Part of a small language model's weights: no biases in attention or MLP.
MLP neurons of a small language model. Each row is named by its layer, matrix (down: output weights) and neuron, and shows model dimensions 80-143. Each number is 128 + 24 x the weight over its row's rms, rounded and kept within 0 to 255. A neuron's up and down rows have the sign that makes its largest values positive.
After each neuron's rows, "raises" lists the tokens whose logits its output raises most directly, leaving later layers aside.

L13.down230 [107 127 118 147 182 130 126 138 101 135  97 158 114 114 141  98 151 152 147 125 119 155 134 133 117 148  92 171 117 146 111 145 153 154 139 105 133 118 134 158 159 147 161 158 116 144 137 139 149 114  93 132 152  73 163 177 118 118 135 109  89 190 112 100]
raises: "rit", "ho", "hir", "hy", "r"

L10.down162 [184 123 169 170 135 110 115 139 147 142 124 132 144 167 140  88 132 163 150 115 131 131 129 118  66 128 152 120 160 136 168 135 133 136 102 122 146 131 140  89 143 136 155 158 127 170 141 129 119 164 133 139 102 123 141 166 139 141 131 113 171 109 181 127]
raises: " the", " a", " an", " its", " one"

L10.down237 [152 119 115 154 120 101 147 110 132 109 161 105 128  98 110  75 141 127 134 169 120 160 133 132 111 116 119 128 127 112 156 149 149 155 121  90  85 121 116 159 149 120 113 165 136 150 125 150 126 134 117 127 168 153  81 139 130 143 144 106 158 195 148 121]
raises: "\n", "==", "|", "The", "|---|---|"

L13.down197 [126  74 113  98 146  97 137 165 115 134  97  57 130 154 117  96 103 124  90 174 139 142 113 115 149  99 111 133 153 126 105 156 113 170 140 140 128 171 135 131 140 139 123 114 112 158 158 112 125 134 152 120 122 119 105 129 135  91 168 131 120 135 130 136]
raises: "late", "ate", "on", "act", "ward"

L13.down18 [128 189  72 147 119 122 128 144 123 140 154 131 109 119 137 152 127 113 105 146 117 136 122 129 135  94 114 143 157  91  98 143 124  96  93 127 131  99 143 117 135 104 141 111 116 121 138 119 105 134 145 127 142 161 114 132 177 158 166 152 125 170  92 104]
raises: "5", "2", "6", "7", "3"

L13.down361 [122 130 145 133 145 111 127 122  84 114 156 145 132 139 138 126 125 119 136 122 113  98 130 123 100 123 169 140 116 140 152 120 156 153 102 126 115 139 159 103 145 123 147 129 171 163 154 190 163 137 122 161 125 163 163 100 152 128  95 103 149 147 135 101]
raises: "s", "es", "ps", "bil", "ates"

L12.down205 [ 98 149 157 120 134 124 139 149 124 104 165 137 126 111 143 140 121 161 116 114 112  74 127 116 122  94 172 126 145  88 148 136 139 113 127 135 153 160 121 157 122 158 143 128  87 150 121  86 159 102 121  98 154 131 136 104 137 123 169 153 144 143 168 109]
raises: "5", "4", "7", "3", "6"

L12.down222 [123 125 158 107 151 134 108 138 144 157 150 128 141 111 120 138 138 126 187 158 137 130  64 163 109  95 163  94 140 139 143 135 162 156 141 110  92 116 145  83  90 150 172 139 157 123 123 116 119 158 151 134  92 125 124 166 162 120 133 136 151 134 122 187]
raises: " it", " the", " there", " a", " they"

L9.down199 [143 129 128 117 142 169 129  98 148 112 144 131 127  98 131 155 126 130 144 130 153 132 121 144 133 142 113 148 119 102  75  74  97 151 152 137 112 158  79 115 132 127  93  79 159 137 122 136 157 170 153 184  77 125 104 143 134 181 118 108 118 164 169  74]
raises: "ations", "er", "ation", "es", "al"

L7.down283 [110  85 144 136 117 118 148 151 169 138 154 133 135 154 147 148  88 146 112 127 111 133 142  75  75 103 114  97 125 141 130 134 129 135 122  80 102 161 138 135 134  92 159 127 106 139 155 146  93  91  98 118 123 146 143 156 111 136 151 149 138 143 149 111]
raises: "ties", "tern", "sion", "ments", "ty"

L9.down482 [ 90 107 157 111 143 138 141 101 100 130 136 132  81 117 143 129 140 111 150 147 134  82 118 106 107 140  99 175 152 100 113 105 101 135 150 106 129 151 136 128 138 130 132 134  92 123  78 140 136 138 114 158 151 131 130 158 168  97 143 124 158 189 128  96]
raises: "===", "====", "==", "On", "After"

L13.down226 [135 115 133 137  65  79 123 111 149 119 137 140 163 135 144 148 134 106  90  76  78 156 163 102 137 134 136 107 169 116  93 143 111 134 124 138  86 145 151 110 136 125 156 128 142 161 164 144  79 142 110 125 113 130 140 102 112  94 138 117 161 173  83  88]
raises: "ability", "ious", "able", "coming", "rated"

L2.down419 [137 141 107 121 110 145 120 155 163 113 121 127 116 112  68 149  98 162 110 138 151 113 124 147 124  89 115 121 147 153 110 117 104 124 130 128 104 161 124 123 112 125 119 129 135 122 126 177 159 129 106 100 116  88 161 102 145 107 174 110 158 107 146 148]
raises: "ations", "ation", "ator", "acy", " Titan"

L7.down429 [ 92 138 103 116 109  96 137 120 131 107 102 130 102 112 125 101 123 120  71 163 118 121 145 149 118 135 139 144 126 158 128 154  86 149 163 160 113 135 113 145 142 111  97 102  91 136 112 119 148 172  99 117 160  98 115 159 135 105 142 115 163 136 142 107]
raises: "'", "y", "’", "ate", "ship"

L6.down148 [153 115 130 110  96 161 154 151 159 146 144 158 135  81 116 134 158 132 146 151 119 120 133 137 136 119 107 114 155 153  93 134 130 112 114 108 115 143 135 133 160  89 167 102 130 139 169 101 109 174 172 166 109 153 105 165 125 141 111 125 123 145 117 106]
raises: "ably", "ally", "able", "ing", "table"

L12.down402 [119 142 143 144 147 132 128  93 119 133 121 126 121 103 149 134 126 103 177 131 121 131 138 128 108 123 123 116 157 113 138 132 123 122 108 132 104 135 104 108 128 110 119 139 121 124 124 144 105 125 128 134 129 115 109 157 110 157 107 121 130 140 132  86]
raises: "\n", " ", "|", "====", "”"

L13.down179 [103  87 124 111 135 127 122 148 134  74 145 141 126 102 139 183 110 128 133  88  81 102 126 128 140 150 128 147 109 137  79 130 122 116 116 165 162 137 122 117 127 112 143 102 143 152 124 140 161 150  71 149 123 109 124 120 114 134  73 115 148 162 142 111]
raises: "s", "t", "d", "rd", "r"

L13.down291 [137 113 127 121 107 102 180 147 133 127 155 132 105 113 118 139 123 154  95 160  74  80 101 156 112 102 134 134 110  94 121 147 141 129 134 156 127 131 156 169 110 108 110  80 121 143 175 171 104 144  91 147 153 131 135 101 128 129 152 136 125 194 146 133]
raises: "ated", "led", "ised", "ates", "ling"

L2.down49 [135 167 111 114 100 158 149 167 126 121  98 136 119  93 118  93 135 130 121 123 124 124 116  85 126 104 127 148 124 120 136  89 137 124 131 166 146 146 127  86 147 105 168 121 174 120 114 103  97 173 126 122 102 120 113 128 113 126 110 106 151 118 141 164]
raises: "ated", "ities", "ally", "ipped", "ity"

L13.down274 [130 149 148 136 129 194 115 171 131 145 128 112 127 121  93  96 120 123 153 106 122 134 135 137 117 158 114 106 127 111 181 144  79 147 120 129 120 137 100 163 123 158 139  99 120 127 142 126  97 146 135 125 133 138 128 120  82  83 163 146 141 149 168 131]
raises: "ably", "ous", "ations", "ation", "ary"

L9.down144 [ 99 108 108 120 140 108 183 132 115 109 150 147 141 165 100 132 114 109 138 161 146 137 108 137 114  91  86 104 128 139 134 134 132 160 160 141 157 125 126 110 139 119 152 123 131 106 114 124 167 134 107 140 149 154  91 130 110 154 125  86  98 136 120 146]
raises: "art", "on", "spite", "me", "s"

L13.down244 [153 113 141 125 118  98 152 115  91 105 161 118  91  80  99 109 151 119 117 114 173 127 125  88 104 108 179 129 119 160 124 123 137 158 130 117 148 163 119 147 130 122 146 116 128 111 150 130 145 141 126 137 117 143 150 138 136 111 170 101 114 145 170 140]
raises: "ly", "lies", "'", "’", "rated"

L5.down266 [114 135 148 133  92 131 114 139 153 141 170 131  93 177 114 148 154 118 147 122 122  81 105 128 130 194 122 132 124 127 151 138 160 155 152 119 124 153 115 148 138 136 130 116 121 111 155  88 148 108 123  75 145 136 130  96 145 172 116 156  77 119 120 137]
raises: "teen", "ties", " times", "ty", "th"

L5.down203 [134 113 162 170  87 129 128 117 154 100  96 139 129 104 113 147 134 109 117 121 131 149 119 122 116 147 114 111 107 118 137 145  81  96 135 109  99 136 145 152 124 134 140 119 140 111  87 168  96 120 129  98 156 135 119 134 176 105 135 141 126 111 160 115]
raises: "r", "rs", "nce", "d", "nd"

L13.down506 [134 161 131 105 131 131 162 136 127 125 143 133 137  78 125 147 120 111 125 123 131 173 151 108 148 152  94 119 129 157 100 144  90 118 145 130 103 143 114  74 120 150 168 155  94 135  94 145 140 147 117 120 109 130 136 147 149 114 115 167 136 178 114 117]
raises: "r", "rs", "ral", "ry", "re"

L9.down71 [131 139 132 135 153 119 164 102 138 156 124 128 126 160 119  98 130 147 188 116 132 116 150 141 129  79 114 114 127  88 128 108 153 145 113 118 151 124 112  98 142 136 132 125 121 168 132 135  98 111  94  70 106 139 149 147 154 164 118 118 126 236 124 128]
raises: "|", "|---|---|---|", "\"", "\n", "|---|"

L13.down160 [104 108 150 136 116 133 153 151 113 122 156 106 131  97 136 112 153 134 114 134 122 117 108 137 104 134 114 100 124 174 131 114 144 191 133 125 127 169 101 170 136 116 118 143 136 122 157 129 136 134  82 142 120 134 181  55 188 107 159 116 170 171 125 114]
raises: "ate", "ating", "ator", "ates", "ated"

L5.down162 [120 136 110 138 130 122 150 137  86 125 155 168 110 103 125 141 115  97 124 139 150 108 145 148 144 107  88 113 142 105 157 156 120 149  88 147 128 159 136 135 131 124 123 137 130 115 157 121 173 138 108 153 161 151 149 118 124 149 136  79 147 139 101 123]
raises: "e", "late", "led", "ler", "ling"

L7.down4 [108 119  91 135 163 119 106 157 128  79  90 133 143 140 119 126 152 128 137 137 138 150 139 112 152 113 122 137 156 151 120 145 152 126  99 135 123 115  53 142 108 172 127  74 144 119  91 110 173 148 101  88 147  86 137 114 171 137 140 133 141 201 123 104]
raises: "'", "-", "’", " |", ")"

L12.down323 [ 56 115 132 103 137 132 123 165 142 133 154 163 122 154 152 107  95 108 130 142 115 125 133 116 132 157 111 119 133 125  97 122 111 138 120 143 109 107 153 119 134 126 153  92 120 167 113 135 117 119 107 151 120  89 140 119 110 137 127 123 136 120 143 148]
raises: " May", " March", " April", " August", " June"

L3.down24 [117 115  99 116 109  94 170 111 124 111 123  87 122  92 129 124 162 156 142 134 117 118 155 157 146  97 125  94 125 160 142 123 132 122 118 133 109 173 131 123 135 112 101 154 160 132 122 161  90 152 120 164  87 151 132  90 148 155 135 107 111 134 156 144]
raises: "ities", "ity", "cation", "mp", "ines"

L9.down314 [135 134 107 145 119 108 140 110 113 135 178 136  86 113 125 140 131 118 128  86 103 111 135 152 121 142 141 140 137 130  95 133  81 110 140 131 130 146 173 144 153  61 167  97 148 152 127 158 120  83 133 154 105 139 117 122 104  95 138 131 101 148 155 146]
raises: "able", "ability", "ell", "ed", "ably"

L9.down184 [155 120 142  62 158 152 110 136 122  93 135 139  85  60  76 114 123 178  85 123 122 119 174 129 142 102 117 158 133 146 117 141 116 136 161 162 103 117 108 121 141 116 128 140 138 126 138 162 124 132 122 111  91 126 137  99  91 111 106 135 114 167  84 152]
raises: "ship", "day", "house", "hood", "zy"

L7.down437 [126 139 110 137 117 124 110 145 158 145 141 177 116 103 156 147  89 118 130 170 122 137  88 145  88 138 135 161 137 109 111 176 139 156 112 127 136 125 152 142 144 136 139 105 114 143 132  88 120 139 141 159 104 132 129  98 100 138 164 148 112 160 145 144]
raises: "0", "1", "2", "8", "7"

L12.down136 [123 151 136 117 122 104 113 127 143 132 152 119 121 147 140  97 102 145 158 106 116 127  72 115 110 150  99 132 128 128 119  95 145 148 117 119 114 117  98 124 133 135 123 134 128 148 139 143 123 134 117  93 100 144 132 145 178 147 122 118 141 236 121 140]
raises: "===", "====", "\"", "In", "On"

L13.down292 [131 101 111 131 141 117 114 184 119 145 119 170 158 155 112 141  96 127  92 145 126 121 122 138 118 105 118 119  98 121 148 129 125 135 124 143 131 141 119 136 173 131 104 112 174 164 113 141 169 128 130 148 140 139 103 142 102 106 132  99 123 127 176 123]
raises: " until", "ward", " to", "on", "to"

L12.down19 [136 169 122 121 120  85 118 148 159 122 143 117 151 101 132  95 163 105  63 105 120 129 130 154  86  89 180 125 176 134 148  96 127 132 104 149 134  91 132 103 143  78 121 134 129 103 144 115 159 154 148 111 150  75 139 169 154 103 130 144 125 149 125 122]
raises: "'", "’", "hood", "down", " however"

L7.down266 [149 155 138 160 134 156 141 167 129 181 109 124 131 164 128 159 114 112 166 139 127 129 122 128 109 102 116 159  87 103 106 171 136 116 137 105 144 141 118 143 156 139 124 117 128 146 156 168  86 114 125 108  97 122 158 150  95 115 167 123 136 161 105 126]
raises: "se", "or", "ie", "ne", "y"

L13.down235 [154 130 123 129 135 108 111 151 177 168 161 144 139 104 166 133 146  87 163 175 114  90 151 120 132 130 148  80 143 122 184 162 126 173  96 155 126  79 176 145 134 163 166 124 163 142 148  80  88 146 135  95 121 150  74 152 118 134 109 120 160 192 138 143]
raises: ",", "3", ".", "5", "4"

L13.down494 [131 165 121 123 128 148 141 126 127 146 126 102 108 120 135 125 132 133 156  88 138 162 123 128 100 156 130 146 108 157 143 161 131 165 161 128  87 105 123 202 176  99 121 163 132 141 142 123 106 153 107 123  95 103 161 129  69 131 113 134 140 130 146 128]
raises: "ious", "ie", "y", "anda", "ous"